config.toml
n_layer = 20
d_mlp = 512
norm_place = "pre"
positions = "rope"
rope_fraction = 1.0
optimizer = "muon"
decay_fraction = 0.829
decay_shape = "linear"
batch_tokens = 32768
MLP neurons of a small language model. Each row is named by its layer, matrix (gate and up: input weights; down: output weights) and neuron, and shows model dimensions 64-159. Each number is 128 + 24 x the weight over its row's rms, rounded and kept within 0 to 255. Numbers have three digits each. A neuron's up and down rows have the sign that makes its largest values positive.
After each neuron's rows, "fires on" lists the tokens most often at its 100 highest values on Wikipedia text that the model never trained on; "fires before" lists the tokens most often just after its 100 highest values on Wikipedia text that the model never trained on.

L9.gate229:161103097121124134110094096137155119136104109112141118102131145154139120098066110103191179098105137132108151124132120154134116095101150128152154122119149089156126090129121144153127084119128139136123121144080100121077097138154078126115207130129167133162121111125148124087100158082166113113
L9.up229:121142125123113132132069127133107115131139119147107088154108114130117130126114098160139134170085109091119075115177127112123128115110156128169174133112130081160153114105103162131114115081143119143132101125119183142099073110112097160158130149128144112160122155127149111112140142137162124101
L9.down229:188119131130136139142000107092056137113139134107101103126157138159113136135124128149174126132140153110123143137116094140141145122135155143154135117138132137108124137118075118141148108133142116161139113139103123116152145130135154143130113118095116109148107106144125122118149126125171152138
fires on: ".\n\n", ".", "\n\n"
fires before: "==", "The", "===", "In"

L9.gate162:112143170163119150177096101139113140117129149156122067098113129141118109167132095129103118175103114115093091201127135151112121107156136120155105158119154093156163114113152141147116154086127132093104133135134179071120164135137140118129120143116151138149179156184141117136118180137111126155
L9.up162:149126118174117130095099132109148101125132120129083106151120104083071092102138137183114076129152167135142105115148152157152128155120162111120144152131138127078084126105097170112143131107158127107130153140140118149086152106086097156086118080127103114126097109127117135112170130163114159117
L9.down162:149142148150111147168111103121082163129107149150177165091161121150107118134122117139108144136135152118099083133129103087128094158130132105122117122155143109075105118127107127126078171132145158153152148170137152152088153154120088080093111141142163126124128151149121132157096129106148138118
fires on: " ", "20", "19"
fires before: "19", "20", "18", "10", "11"

L3.gate369:079136127177102108091128158126126100103138143097131129078141056135096122115150121122098125081115175155126134128133115111170111093137109121153121136154139141163113143111107147143117138150151106116115141129144152117087100147113129152092101106164150137119145162131165134132103109154176139114
L3.up369:162112137101114167096120096141116131146170140120095115164108144108080103097129132122097133079134139102107118095168106152121121133104126125089112179136117115111120093112067139120136127161125121143096149118172096113160127139141109130152083113123127149127119147145146112125167087116173138087
L3.down369:147181108135063147124114109060127125149111157129101132099116145126116098172110147126118143162126143143135099127087074137130145122099107124140141130118103133146134125155133150145139124109142164112130131111106133122138174136120112091173145077126146069097124078117154160161118187146124111100
fires on: " "
fires before: "20", "19", "18", "3"

L13.gate383:100159094083132151117156106124139124137115137140152139124107149119125122075125118166110145131083157115137098119134135165111054084189125102144115129133106120104154157133102147139129124097146122186120147129151165171176083121146116159098123110129172147117128130122138122092109129123134121098
L13.up383:102108126121140140138088127120123136113101117107112153158089130115139122171137111115132181080114110086118113145102080145117089139147086146163157121135181109153139095106088113160084141132163077166128111142135098131105109130100097119138108147144148168138110162111123091149134097129108144150
L13.down383:136131122150120126155127108148060130173141118134134085143089095118104118144155172113112131117103137140111141124144152184136102135121140127120132131136140134126124089134195125100127147120097139081170114113148138128153117124112134118141129149135088119144128117119120198135132102141099083089
fires on: " |", " "
fires before: " ", " |"

L8.gate281:152132108120089168130105133138145095127158118099146117120126159108145128176115139137153081120146108103102129128129117147120129163109117176091130169144171140114118111094170148157165138101154157113113086123156090133152139132170092157141115182109127104193111114107129105176116126142164149083
L8.up281:162159148126162148120093123128164122167116100128123117088116145154116117124102128136132139099163143113128138118167109123121115103148122135109122111148112145113147089135113127087097124101119148117152103155135102123101096169146040114136109110147162135156107118175148141152149156126143136095
L8.down281:131114119114122154113141089108105132070156142103169105116086110109142130122139141119152096138092150163139140157133099124087112125163147166145127177124161167108156159092124133167170151139104111112147158099152096097117157111160138094148127108119133085152129131106141088125143140149108114103
fires on: " |", ":", " /", " defeated", " with"
fires before: " "

L13.gate19:181131089148151189144130090143098163099121130150145138143114123104114126118120149095133103128111131114110151139148127165155174137155112152117156098128138151141152134096124148157123122109107133122088182141117117126147184153159110114096135115133112146169157095129169124111145099130141090139
L13.up19:123085134143105144156080111136118121147135160152104135125077118154117174130099175112131149086110118142110148134140105128106159137113130164075163133132128104138110073127108138093118136144129094132160116118128132144141120116142141122098127118130116155139131119158136116139143149109122135172
L13.down19:120131110131110136109143155149122121095131098107135163093130115142156120107106164110152108085147161136159134178139110161117176099137114129101136091125125103080112104151106169150130143109127107134115124157076137112113136113145150087168142155097140136127093084107155126114124150129164113163
fires on: " of", " bl", "°N", ":", "-"
fires before: " ", " the"

L15.gate154:115169172121151122159111115083119105139133120121159097118171119138128161106122105152163108158116115149177170152089149141107150163105134099201123098123095121131123143104142184141125111128158142114120163125144106156123139153119091148107118120098136104134069159138109067094123108071150128087
L15.up154:132139160140162094118199129113103103127140108126088112122182126108103120126123130143151099116158167115133133137121149100129128125140113152124123110158118110166126141146153142136115169139118138123139126114107136107118157118121162102097152122081174088100124123138134110088136130142105108103
L15.down154:118100114152163143113042118108168107141118153145105118138105121152043118084124124121057163158060118131103129128156115163168103126167175120123104157101109135078095123122106132120153116125146136138111145160143087146130096096113122132117137143114117140108116164149098112119154111148106129125
fires on: " |\n", " —"
fires before: "|", " |\n"

L17.gate208:087095117123089114155136153128134141154135152067148111168118155142100066128121126099121114150130146148166138129116161101143068125124145134136088120106120100118144108090107158137115131135105140136127137101152193077110152120142110158120111155155150135122103121094139102124166096124126161108
L17.up208:153115130131090130091104131126118107100137158122127119082122157131142151137120184130145153113164155197154136130128123086111106121143099111148107117129167145117145155119130148117110129142130123118147132120107162155119116077083176146139148134111097117093166109098122118169156094141122128156
L17.down208:123097119139144116141105107105131087147115088136099151081170115132117129142124140140122142110095141155147144174136104130134138156133070144171153136128099117138110180108133142118119127085143146171116074159125151135122105167129116105134118139110156149153115099125135135162135131083102127146
fires on: " ", "^{", "\n", "–", "19", "20"
fires before: "4", "2", ":", "3", "44", "23"

L8.gate401:111121116133143204166075102135155117124115102110110083134128114179136149095122129151150159152126141144076112118124115130156095117120107157150152157139132118129164135162102169121138101084099110181115139130111081104117114158146152144115176121185144078114141127152151149114147102140145078115
L8.up401:129118120168129123079079127099144118137119108144108133102124168148156101114125112129125158125129109113112126147118123117130106117122124154124122122128158112183115120116084153168162086150083136162131086173135082136127164156154112154147107133064137140150143118127157135125080176099148134110
L8.down401:127131165187111155144065114173098101133135121114125114135160126161120143147094110201161161132146087115144121170093059119119124144140088122173136124127084141148139090134109154122106125142112126117118159095119143113130144173129110124134152084090120121159166108093123134163154102127152142136
fires on: ".\n\n"
fires before: "==", "The", "===", "In"

L15.gate330:118147140148140104088131106147169147162126144100110176151104133123127162133138129123172133145132168178141141121105110133161137153074123076141124139171118187092139142140089152150102104107154131132109133124131139153132180132120122111096166125057124113168103122157106084099115137135141115109
L15.up330:088159131161141152079116128152121151107124165178150158156132087166155141136133109146168095113157155129084174105122115138118105129118131130107111133115155119135096122135135156132155105128109144121167130116090111122153128144150086087088118122143160139141131087158137128116138128094179100126
L15.down330:139081112157130105131078141121135152150161131138119120110186116133103152138139102122117071120105142121102144149140146131097109126165128138148130121131104131131159144085112107137130156146125103157197120140124090099141115069120139123138086166132112153113155170132134113134147121162125109148
fires on: " |\n", "|---|---|---|---"
fires before: "|", "|---|---|---|---", "|---|---|---|---|---|\n"

L10.gate179:130116103117115131107130122105120123141135146154113144121071113157102140127111090112150192097130115110075116133112128113114088117138129120140151156121144088171137098086132122110139104115136132121115112093145141089103116109156137165130188125138085111127118117118116091162176165154130106183
L10.up179:121105115135072084107106169113114162127117135094144137149093119135155145122101128183084110127120174142134161134111098168106117099185106127117159165159139131157155114110110136145114109123103080113130150172129118146155108153133118140160111102186125157152162161133156132091144143109106178131
L10.down179:117175105154142096105072147107087113116151138105119101115141095128118078123115153064132124134119097132133146097128150152126117108148127125122124109145176092139145148160117150152137156123085171086130066154127159183078119147114160131147143108137134098121107080131128156089136101106124112105
fires on: " |", ":", "°N", " Died"
fires before: " ", ":"

L2.gate26:132142126110159137134108097138086075165167146097106120108117094099121152128140144140160128122135089130137131143086153133113151153161129130107153118141122109119079146161153145146124144107095085094112119121122106137104127102138072135103107140127107130088125124139122144089140122153147132151
L2.up26:157195094141153127171106094144102104099129102107095131140166171090163126103126102143139163100091073118144130165162122121118146158185107101138140114129115113149136139123088105117116116110104134144173082158121108068112152147133162110138158081158097164123106095117112181141112139142118149104
L2.down26:121118116159140168121124119149146124102126105125110122097105146134151115148137108096107178150154145102162132099162124133133139145123120127193119146107161074127121119122085129103097123119145115114127157178141075129109151135140172126075136128083131152176136162133089125154119107128152095146
fires on: "\n\n", ")\n\n"
fires before: "=", "==", "===", "Ch"

L5.gate497:134145156153087112118162153139111119122129095150134103112086176124130155151087150125103147102122139121116147156193108152121118130142108182093137164131150078127143164103150118146100138117141146104162103103134140163096155145096143157103158119144143137151143151141160114132125138123128158140
L5.up497:194156135114115127133144167133147110128142094085131115153060126130124136115114080124127163106153128094114159156166072106101143096157124120072134141094119139100131117118134143131112157115108128097137120143116153135118154115094134162131135100146136116137134128116144123149096164125086126130
L5.down497:159107129095130120111114150129137097133134164126120149124080156142131109049088143083162144114111123142154149138142069133122148111111099144130119155125131094147118120119168099126110154153117109120127151109128147108127092128150118139107122102116172113147136113156147112153087115146118112129
fires on: " |", ":", "°N", "″N", "°W", " mi"
fires before: " ", " |", " ("

L4.gate458:096150123136152159155137136141118141141156091130111074105102109055128098113113106116124112141112137108138105114125098150121104125137120101193150081132153144141126168096145160119139125100127112150134105154147106127119148157119119107100147110144086127134149114134118122126138133116091131143
L4.up458:145177093095100132122131140138103136136121113121117133135110138131149165136129128123152133115109143122080114203143123121132097145147139094190100101139085170163094179126115108133088083141172165149152141141107117072119132136110139145109105108168125101122093158106127170144114109130111127152
L4.down458:158122122189073137112078116124114115144106131174127160100150173143174103103123089150156124162145126103074145143124098110161173148129115152160099102118141077151118078152146128153082120114134130147148132136147103109118098125135094160119163123119152147186130132106106140137143127095152151138
fires on: "\n\n", " |\n\n", ")\n\n", ".\n\n", ";\n\n"
fires before: "===", "==", "=", "M"

L5.gate348:133097168117149134102142135165125076119137133144116095120157101131123127157098129155168126129139128137145155110130143117111156093110066132108141170082087111108109117145159084138148106094158071133125125115141064145096106125100116098128146098102089100098121112115120121124118160150124116081
L5.up348:128197138125138104138107150072113120129142145166070106169115131120105148059118145103147148115127077098122120131083121139107117107156115123122134111112189119138128136127137120156126163104143098166118162153095121088095156118108117095131096127102149135139143177156111182115155132120137093160
L5.down348:110097146174136121114028113091076122144089121163113140106137137119151105124121094161110188176145152150173109128127102121153097153124165132129134130124093098119120100118150140125110151125137113155119141138109088112123125158117152134122147138095122119106140171129088132156135128106142111101
fires on: ".\n\n", ".", ").", "\n\n", " ==\n"
fires before: "==", "The", "===", "In", "C", "F"

L6.gate413:099122111136138136142114096164112137115111151135110112135144127130162150144119118116167133114157088087102142160105122146116136151116121111187174139138170069174148099094178114119149148136153116153177096099152110142094168125091114103155135129119130133153124123130074085105123116134126123096
L6.up413:143133148167162110116104141100146156104106169107092149100108107120127077115104120092134156109121091152118131146160123140132118126124117128141168114118150086182139136137111102109150124136155140173143132126109123119107133149113138120108111122102170139122164089093127154145112132089100126162
L6.down413:159132112122124115135064111109109131143114120146120138135158115082116143168151127121125140163145102159109153150125106109154104103133133092151122164059091109156109106114117141103137121123143134173130163071168155116149130142105148160133105114127140139150142136095142135130106151139131100090
fires on: ".\n\n", ".\"", ".\"\n\n", ").\n\n", ")\n\n"
fires before: "==", "The", "In", "===", " The", "\n"

L6.gate340:125160126101119201125049101157100132152125131134116123123116173155122116089147082133135166122110162154116098141124117132113111120116139159171182167124141131153094161117112171148131086112125122128120095152147113113100126125130123149149185140134118142171161127103138132154106159122117135128
L6.up340:124164130093139136137098128130121115104087138135078160131117143178105104078119090163106172104135155153118142141163123114120108108146091131154136155123096155129125131104064155109151097125137126157119103122120118106142116145153153177144180116111143145166136144118141134155136093144142131127
L6.down340:130184124157123175119082113165086147131133128115136109153164152139095090096138099169184078121124119084126122150142092133094136121115125133138113133115125091138147117111113179172157133128132160115130109143118133116094141167127110130133153124078125104145118099094118153086133113116197135099
fires on: ".\n\n", " |\n\n", "\n\n", ")\n\n"
fires before: "==", "===", "The", "|", "="

L12.gate25:113137137082112125116160115110131151116135122125159142113115144070119116100099091179135140165126102131101114131181120147097129080162124108145118136185106132111087084137200143157146145122139123132135155153175067129108117101129134133122112126113131092198113086164152117151124143147114129136
L12.up25:126098065106117074139128135107115108149128122116123096108062140085123126119079118106143130089195153170117133101134136157111119144118083140116165135123120123104128120119117123103120139118137090125118143153143142175112123098178122122110091103110127137151157111127111137156189135116146136141
L12.down25:138136154170139111136189129106149089141109140142113161143096111139131136124173154143140091172113181109125121148101112144099145096143143168115184110151115113122155133153100144134094131125103153103149177172134086122170136136176093119141119171155115086117109147135121109154137114092112117132
fires on: " |", ":"
fires before: " ", " Team"

L12.gate305:110078093102101116113083156157127106150117137135126110120126151131137123117151101136084125122098100146120118135171123164146131120167125138108180148167115132119151117080113154140149095102146100115181147117122129123096129114151111155120140109152151145126105154109117109148137139097086164175
L12.up305:103153061118098112131079165101127184135126113091085132122111100101090111126116125182111170091118114093124106113124092137126153108164114171074152146130116109124135109110120124151157112105122102130054113149122114113103095081149162115185119177143157142110109137085204154129122142137111109135
L12.down305:141121188180140114110146097137105096159125156132111121139159130140128127150107105086093158147100088162094137142103147143164109121112120085153131113125159144109121130148071111124102133156133118118154160104125130111131138115134094137080157107111108108169157144144058125146122058165141104125
fires on: " |", " ", "20"
fires before: " |", " ", "0"

L4.gate270:106126116103142132122115104113102111110136136187098121162102143110129104115130125124146092107098146115101133108136117187107140099166138137142151168164075136114165124112130119140136130093146106136093160102135084145104140164108106133139137148083112106139149103118076113077144128151143117091
L4.up270:117150129160107130141132150165101119114116118114120098132109126099095112106112119155166124096149147138105164105105105155088114100144123146091106143134142096134144147109152133146157126127137127135121155135177080162147157176108171124161140139079180133115135167122172149114136158150109110134
L4.down270:132145128160156165119041152097091113102132111128108129150183137135173099127131152142203114133126130131123116135111072136153101104167125093121152140143105114122139073112129156112129122136111161134151150129112109132089140133166154125115120071082137126141142097117112126159138060121126129114
fires on: ".\n\n", "\n\n", " ==\n\n", "\n"
fires before: "==", "===", "|", "The", "="

L3.gate37:123094103106139122140158135133102155130116088153118088110064135125121101091132166097112078103141143180157171141125120117138116130113138105123132152104120122110139154094101135128159099137146125109126140124120191152100176137148123144130159097069128173127137106104128093107146098132137135087
L3.up37:116103141147137137120137174136159116124105129155106114119116133076149121172137101140199103151108179126127166154145190140082110127162119069099106154138144126131157164124162130122164117126152108121117091093071192125139168139133139115128157139136143144109085131093118146086138139114142102156
L3.down37:122130104179142114123062138110123160107158123130088103152151117141119157082136110150155130137137142113159128114166132153132136069131128140099128157118127105113118139111151144179100139146120133138139114082150088136115117127143137147112114112103121137153108129151135124113113081137159152143
fires on: "\n", " |\n", "}\n"
fires before: "-", "|"

L13.gate110:095162129169161179114128130119098102113094130145124116134158126146113123120115137134137135152103109134161182123143132161130092111167094128102143124119096122105100139175136100133094137141129134142103192130119163101116116131134119127163127117119157109061069178140154138103086086099140125087
L13.up110:111154165104157164131176108112129104142108082134162144187149115081111149112098114140118110167120146103128099152150148139139144104102112126144123146145169141107121133120132122105150122130158116155127155136142082105147095154189113131126144152050113148142114117098142103133127142147173130101
L13.down110:155087144131139159145085088125045128089097127089144098146164156136165143130144112163115156132171150107138119148101134131138126112127083140148122153107121159125157058145088158116119144100113120116152147130125101129127122086133125184107102114068141159135139136136105134111135076133141145137
fires on: "\n", "'\n"
fires before: "-", " "

L17.gate50:132123158089109131118128160119139119108172116119132120097162086104127114146172125135164156128153090148095150122170132134092081105091099133114129132103111146133168134126139125132085128160142112063130116112137108110124148132146087119142113113140150119111138129103122150154147133129124124129
L17.up50:169107141147117145090139073078125094119140127126120103117117159102142164146129167141103072132099119139103121122130114107127130129130123127169120086074112105161072141081117126156145123163135141116149162148130119138189150120161159128110140130117148113130134162135125112150108158101107131146
L17.down50:163141111157139151156127095145131126114079131163152132133119119113105110139157114126162107135143116128098164132143108077129180103107110109117135106114146138106143173150125155122152113184153136132112167153092151076125122125116109133148107139131123138131120141102128136135107160136125138117
fires on: " In", "In", " in", " Part"
fires before: " ", " office", "formation", " the", "stitut"

L2.gate478:145097126140136130120118167133167141135088121159152155117191118127143148145116132137157131111133131134103118098113124107098157132124118136106150103149143059108110120148153082132127116102085129098130158131102105126155120158120137190151129138108151134109143158131169147097074148112099167127
L2.up478:154138121130107132132137142133142168148096145086083125172068125171130105108117142107157178103130153111140088128156114157097118148105121131127149136132098153150085131141106143127090105147162145114177110116167103115090098119161119067129140130110149134128148143180162136113156160096130114160
L2.down478:118103152162144066161125125105083099115144140124113112114145161080129110127118078174112159172127108154158124167075073092124102138146127107110127085134151125132125122125126139141135153118118123087157166097166121088118162151119152102092095128139149119134124155150097106129106157126142144098
fires on: ")", "\")"
fires before: " |", " |\n"

L9.gate471:104099152109114110132115138112147154123120084099123129131102131170118164112144126153102130134126106115089140113113130105164123141099100121146109127146129106109078124126143138082104104109128146153064108195119103139107112124138148141131134160134143131111115159155179104095124104169114135134
L9.up471:111100097099115166154105073150187097125120132116122183125104133126139157134148142108107128115092150088124143101154086157099174093108128102146140095072129124068120130160126141134139124130139116109117171141105169093079145134154145180141159170157138159093127161122144092152111111103142156167
L9.down471:132147157149097167130127142077112110139110148121122155147149141127122139123133145112106138150139115145137142112066146131140157160145126092155123084123122174100161100154159119130121145065123138115148098120098125078115146144094124117097113127098108097118141080132111084110111118086109164129
fires on: "–", " +", " Candidate", "-", "er"
fires before: "20", "19", " |", ":"

L3.gate423:079056098086136143154147111111147113121099124157085171120082114147142104128079104114101160127136173124147128131135149144110134121123096127070152132123150146142078120115074094075153088096153124127128118118114132123135102112109114145110127089154105127165153138106119165160115167124097139157
L3.up423:087069127098100087161147125094149130117105119167056160119100129095146151124123098109123160139116167181167132104150123116137142127142077116086155115096115150144100110129127079112143077096166138135137122125126147141119121137145136176139131097126101153135146176141123120123090138128113143180
L3.down423:136150145147140126143152110123075093140138112155172106175143106107126142137144117134149120152095171120114137131126135136111058105119117143150118108116127117098147107124145100146123131162111134117150127128158137129135149166125120121154127104133111092122109121153081132095126071166163135102
fires on: " |"
fires before: " ", " +"

L9.gate309:119137124129160147148127137143139150133132117131110113133109111167131073114132129125148145118116097164113126093134144139120185145124097140088078144109130153100137130156115108141140116127137113126151158142144107100176119181133131110161119122122122129135159092100127086135082095106160155104
L9.up309:102150122099091098102108104080185146159133146139113156114102132137107118150087138101128168142109114125128159122141154141120176131167144117175121087116133117115110105118163150129153124119092124109129118130169102134128115160122118131118137121088125134121125136141127082184131059091122152119
L9.down309:102088131166147152103133130156092119119130134150096124103101131152086144112151150123120118113109161158160096148131077171107117091137083128122114119103134117097145111101113144132100102138153111162127160133114132132139123130115075143129173109119147109167152103123133110123140125089134108138
fires on: " of", " among", "aged"
fires before: " the", " "

L17.gate288:176153125104099134139179076081079103100151132125127112141142131153114114133106105076130103132150114151119109131132136103157116115150083137131118125128119130155136114116083153150091130117168128171084088115130154145180134166134131171137143111117132138116079145148124134116124129097133112095
L17.up288:139139128130149124113130138116147181128115116110119089118155143170167167095128112192167127134124118147142108158127116121114122139138152115156131149080100081111119176054105127121130116138156142110125108153110135133165120108134122127107116095114090136149152143127126087145123172141132165123
L17.down288:115176096125125144086093123145119073122108141131133167124150118099126134123124133110120126102139120149124175102140115151091117129137113105112116123143110130130165101160127117149120118105070139096121126121143142131139167138129110159132096144166129124113104094178163164107121101067123118142
fires on: " In", "In", " in", " took"
fires before: " ", " the", " May", " June", " a", " January"

L5.gate38:140209099125121164116107128186105116113127115094125121138130103109129150091142135133110151108149150125158131129130116141109114108144123119142141124158109123110146123138146146170140128120110139151059145154140119124139139165113099101165169185094106157135171139089100167136107146129177164120
L5.up38:134193119100139120127082139134105119163122095119123133150139134092114172127144106144153163128140127103104103132112131162085120116155113142193147133102130152146093125142117166135128098106150100130077114133144098097113111138121129174161147171130100113131157151157132152147111149142145135123
L5.down38:152148162185098121088069124120080108120097123148111136147153124160127104137118141190148129142130141112131173135110109116089137117120101129125119155088125132115109079132139106143148145148099146075104112159089109101142136142130115150130147117092122131160125142138134125136157121095169131145
fires on: ".\n\n", " |\n\n", "-"
fires before: "==", "===", "The", "|"

L12.gate124:137137111130120076127106156125141105135124097161128127123135139108144139078120105152092154152113080107148110129164176077107184119110153092132097130166106123127136107134130159119128147128146095121119153165128100132116117186143110122163079144133134161140110159107150147135101093126144135140
L12.up124:158093133149100116122133139126145157136131126130070176129138132113127131096132124127121128124088127101138179121126076127096114147111089082084172079126126121099125114133115144126143104095123143088163110122153142113073181109130133110129096115095129145095110128127150136136120170109121163119
L12.down124:159125118145111143146161152105133180132180159132122122122078106088139106101125135093125134113109123126106157147115128125135154125116100116080114138132126139055110137150134137149138122141150083095179115107144152128120132094114130144188125116139117083160161093128115134131154127173098144108
fires on: ")"
fires before: " |", " (", " is"

L9.gate55:107157147156117172123086090092182132107126159074125112156109153121100120148155124159123138087107105124104145140130129108154100134134085108136110103137148135116100149095146125148122127120093111106140122145092132120116108109110105172112124138117126145089142143115115121111126131118136116086
L9.up55:131088152136087088097152126148128131112118112131124151107155134076140128149132087132086088102132135112121151156144098136103096108083127122144113076131122138116118145145147123131138171088124146072122137126076125148158090126145161186096161146183147074142115095090129088128078137130151102116
L9.down55:121139116138079083157104120111114173163124139161121098126105132150152170173135159102100127162124183123148115135148147106184141104146135118138137132091133097092105163111124141113115183130145121127170115147139136085085184138132140109131154126140139136112122115113156124135139135116126137139
fires on: " ", "–", "19"
fires before: "20", "19", "87"

L8.gate47:139130160155122122113085056092134144128104133115130136127146166092162101139136100154086132136083095155093126117178097173119136108158108152138149144120138133113119138148155121087120134118087138140126138108100193099111150141141103125144104093146116111080131151151142122123099153155114100115
L8.up47:094093122082107092137117107114117120106131108127123105152154136102099088124136117126113096106121142146127120138137127131100109067107092114126123116122116108119124088110095084155089070098165163128138166142122109112115135162099142162127076130127077145115160140141090150137141060089119150123
L8.down47:140142142147054156139164156103162120133125143140129089109122107160116138182130134099112113141134109142125152135094163103131132158089124126149107126073132155135096169172153127114124120155145132107114128139102108130162163137141092072091147134111123117144131096124160105175158157121136134160
fires on: " "
fires before: "19", "20", "18"

L17.gate177:135151163149138154121124147151106143123173130116126081159136127101089094135132123154123182097110109103126130142141171111098105120128129140096121130098138147098138131183162124143120110117133103139176109118171155128089135129098100142109112154146122148132142166141123064111139120074161148149
L17.up177:105149125161073121085091121124145120132187136112129141163113139115110146145151138189113158125115129105108130121144136157109153170108091110117147108152152160137102120133144152114158129135118145140112126148119135104119174111070128118126153140137161150122160115064144130141154117130138129132
L17.down177:105165102106113121106103104132151105127141102151155143144095124114119085161101141096140150121106127141179150103150102129134171136160098152129118114105132159121111096138127147150152144152137152119076146140157130137139106128140122145159115135153146108115147167138150125149130130148144073141
fires on: "–", " ", "00", " (", "50"
fires before: "0", "1", "2", "4", "3"

L6.gate179:126183121142154173159156127113126132173139169119100078122091103170086117160101137129183138166104126132119095132148107087097099137129094151140096161163137122114119175159146145091137130130117132112124114097127120124133135139151093112130105104104152120117156127101087104160098147122111119150
L6.up179:149138154116132146172146150122137156132134125155147099166087100116085123148123135082128167182142149156128152149164112122110150144110086114127133190136168119079137113106163103073095131140141142122133137130126115133117153165122119113102127115093085156152131140131107118129133112088122123141
L6.down179:101148159133137151137113132114111139136123112158106112101093182146093065166130183130098138115107124121156077137149137146143167085101114107116162110136123112168110137132115128098118157101138127089126143166106115123122160176131127112109122156080143163129145162136110103171092146148110117126
fires on: " Succeeded", " Preceded", " equ", " sugg", " Died", " Title"
fires before: " by", ":", " |", " to", "ested"

L15.gate30:120085145123169121120143123100122083126072120126123121137136128118067148152121126112141147152109146108150173122158163157147103099145122089151099121105138093136074127149121142142150108138093100120122145115155133131111128153106140139145107109112152156121097146128139122109144137087155173068
L15.up30:081124159144136082148136138087146099105089172131180109106122151140131148169137139137114158137098136171140118166120101115123116114122186110139150165131128129121099149109099169149136154146144078125140153144125113130112132136121102153133111097126137153115137126105116109153101096124126144130
L15.down30:157141113152121113154138092141096140116146108088144194134177138109123142145113172129148130159116146101154122106147173100156092126156122107100116125103134111127146104109145181163129098108105081142117146133133133122152085116182159166171147128083128099137155137130079144100116148128163109116
fires on: "\n", ".\n", ":\n\n", ":\n", "\"\n"
fires before: "-"

L2.gate110:129118119111102090124141063124105068112089135124110136157104115119128114122097112137120154141163123138103141090088103167140094106119139149126145120104120155157043108087143104137102133101110115176116120146093089169125137156120110123132160134109087110108108124122097117092132137127122103101
L2.up110:161137099184136133132103166089131152108135124147154093116121107136124105109111108149137118162139145130137125143118150139150108100143107121149113095148117151139166152116150099173100121074116114115115142138163093145122109130136115107122149104151135129132185078092112110099107111171097111128
L2.down110:130150143156113115112085154132140145088059137161134155150112109125144133133139115132144181106141150118096128139122133140145155168121089065138138116135126099103143122124151138105184104145171120168093132121101072120114149160141105137098146098113084159142119149111093106134081145155158141130
fires on: ".\n\n", ".\"\n\n", ").\n\n", "\n\n"
fires before: "==", "The", "===", "In"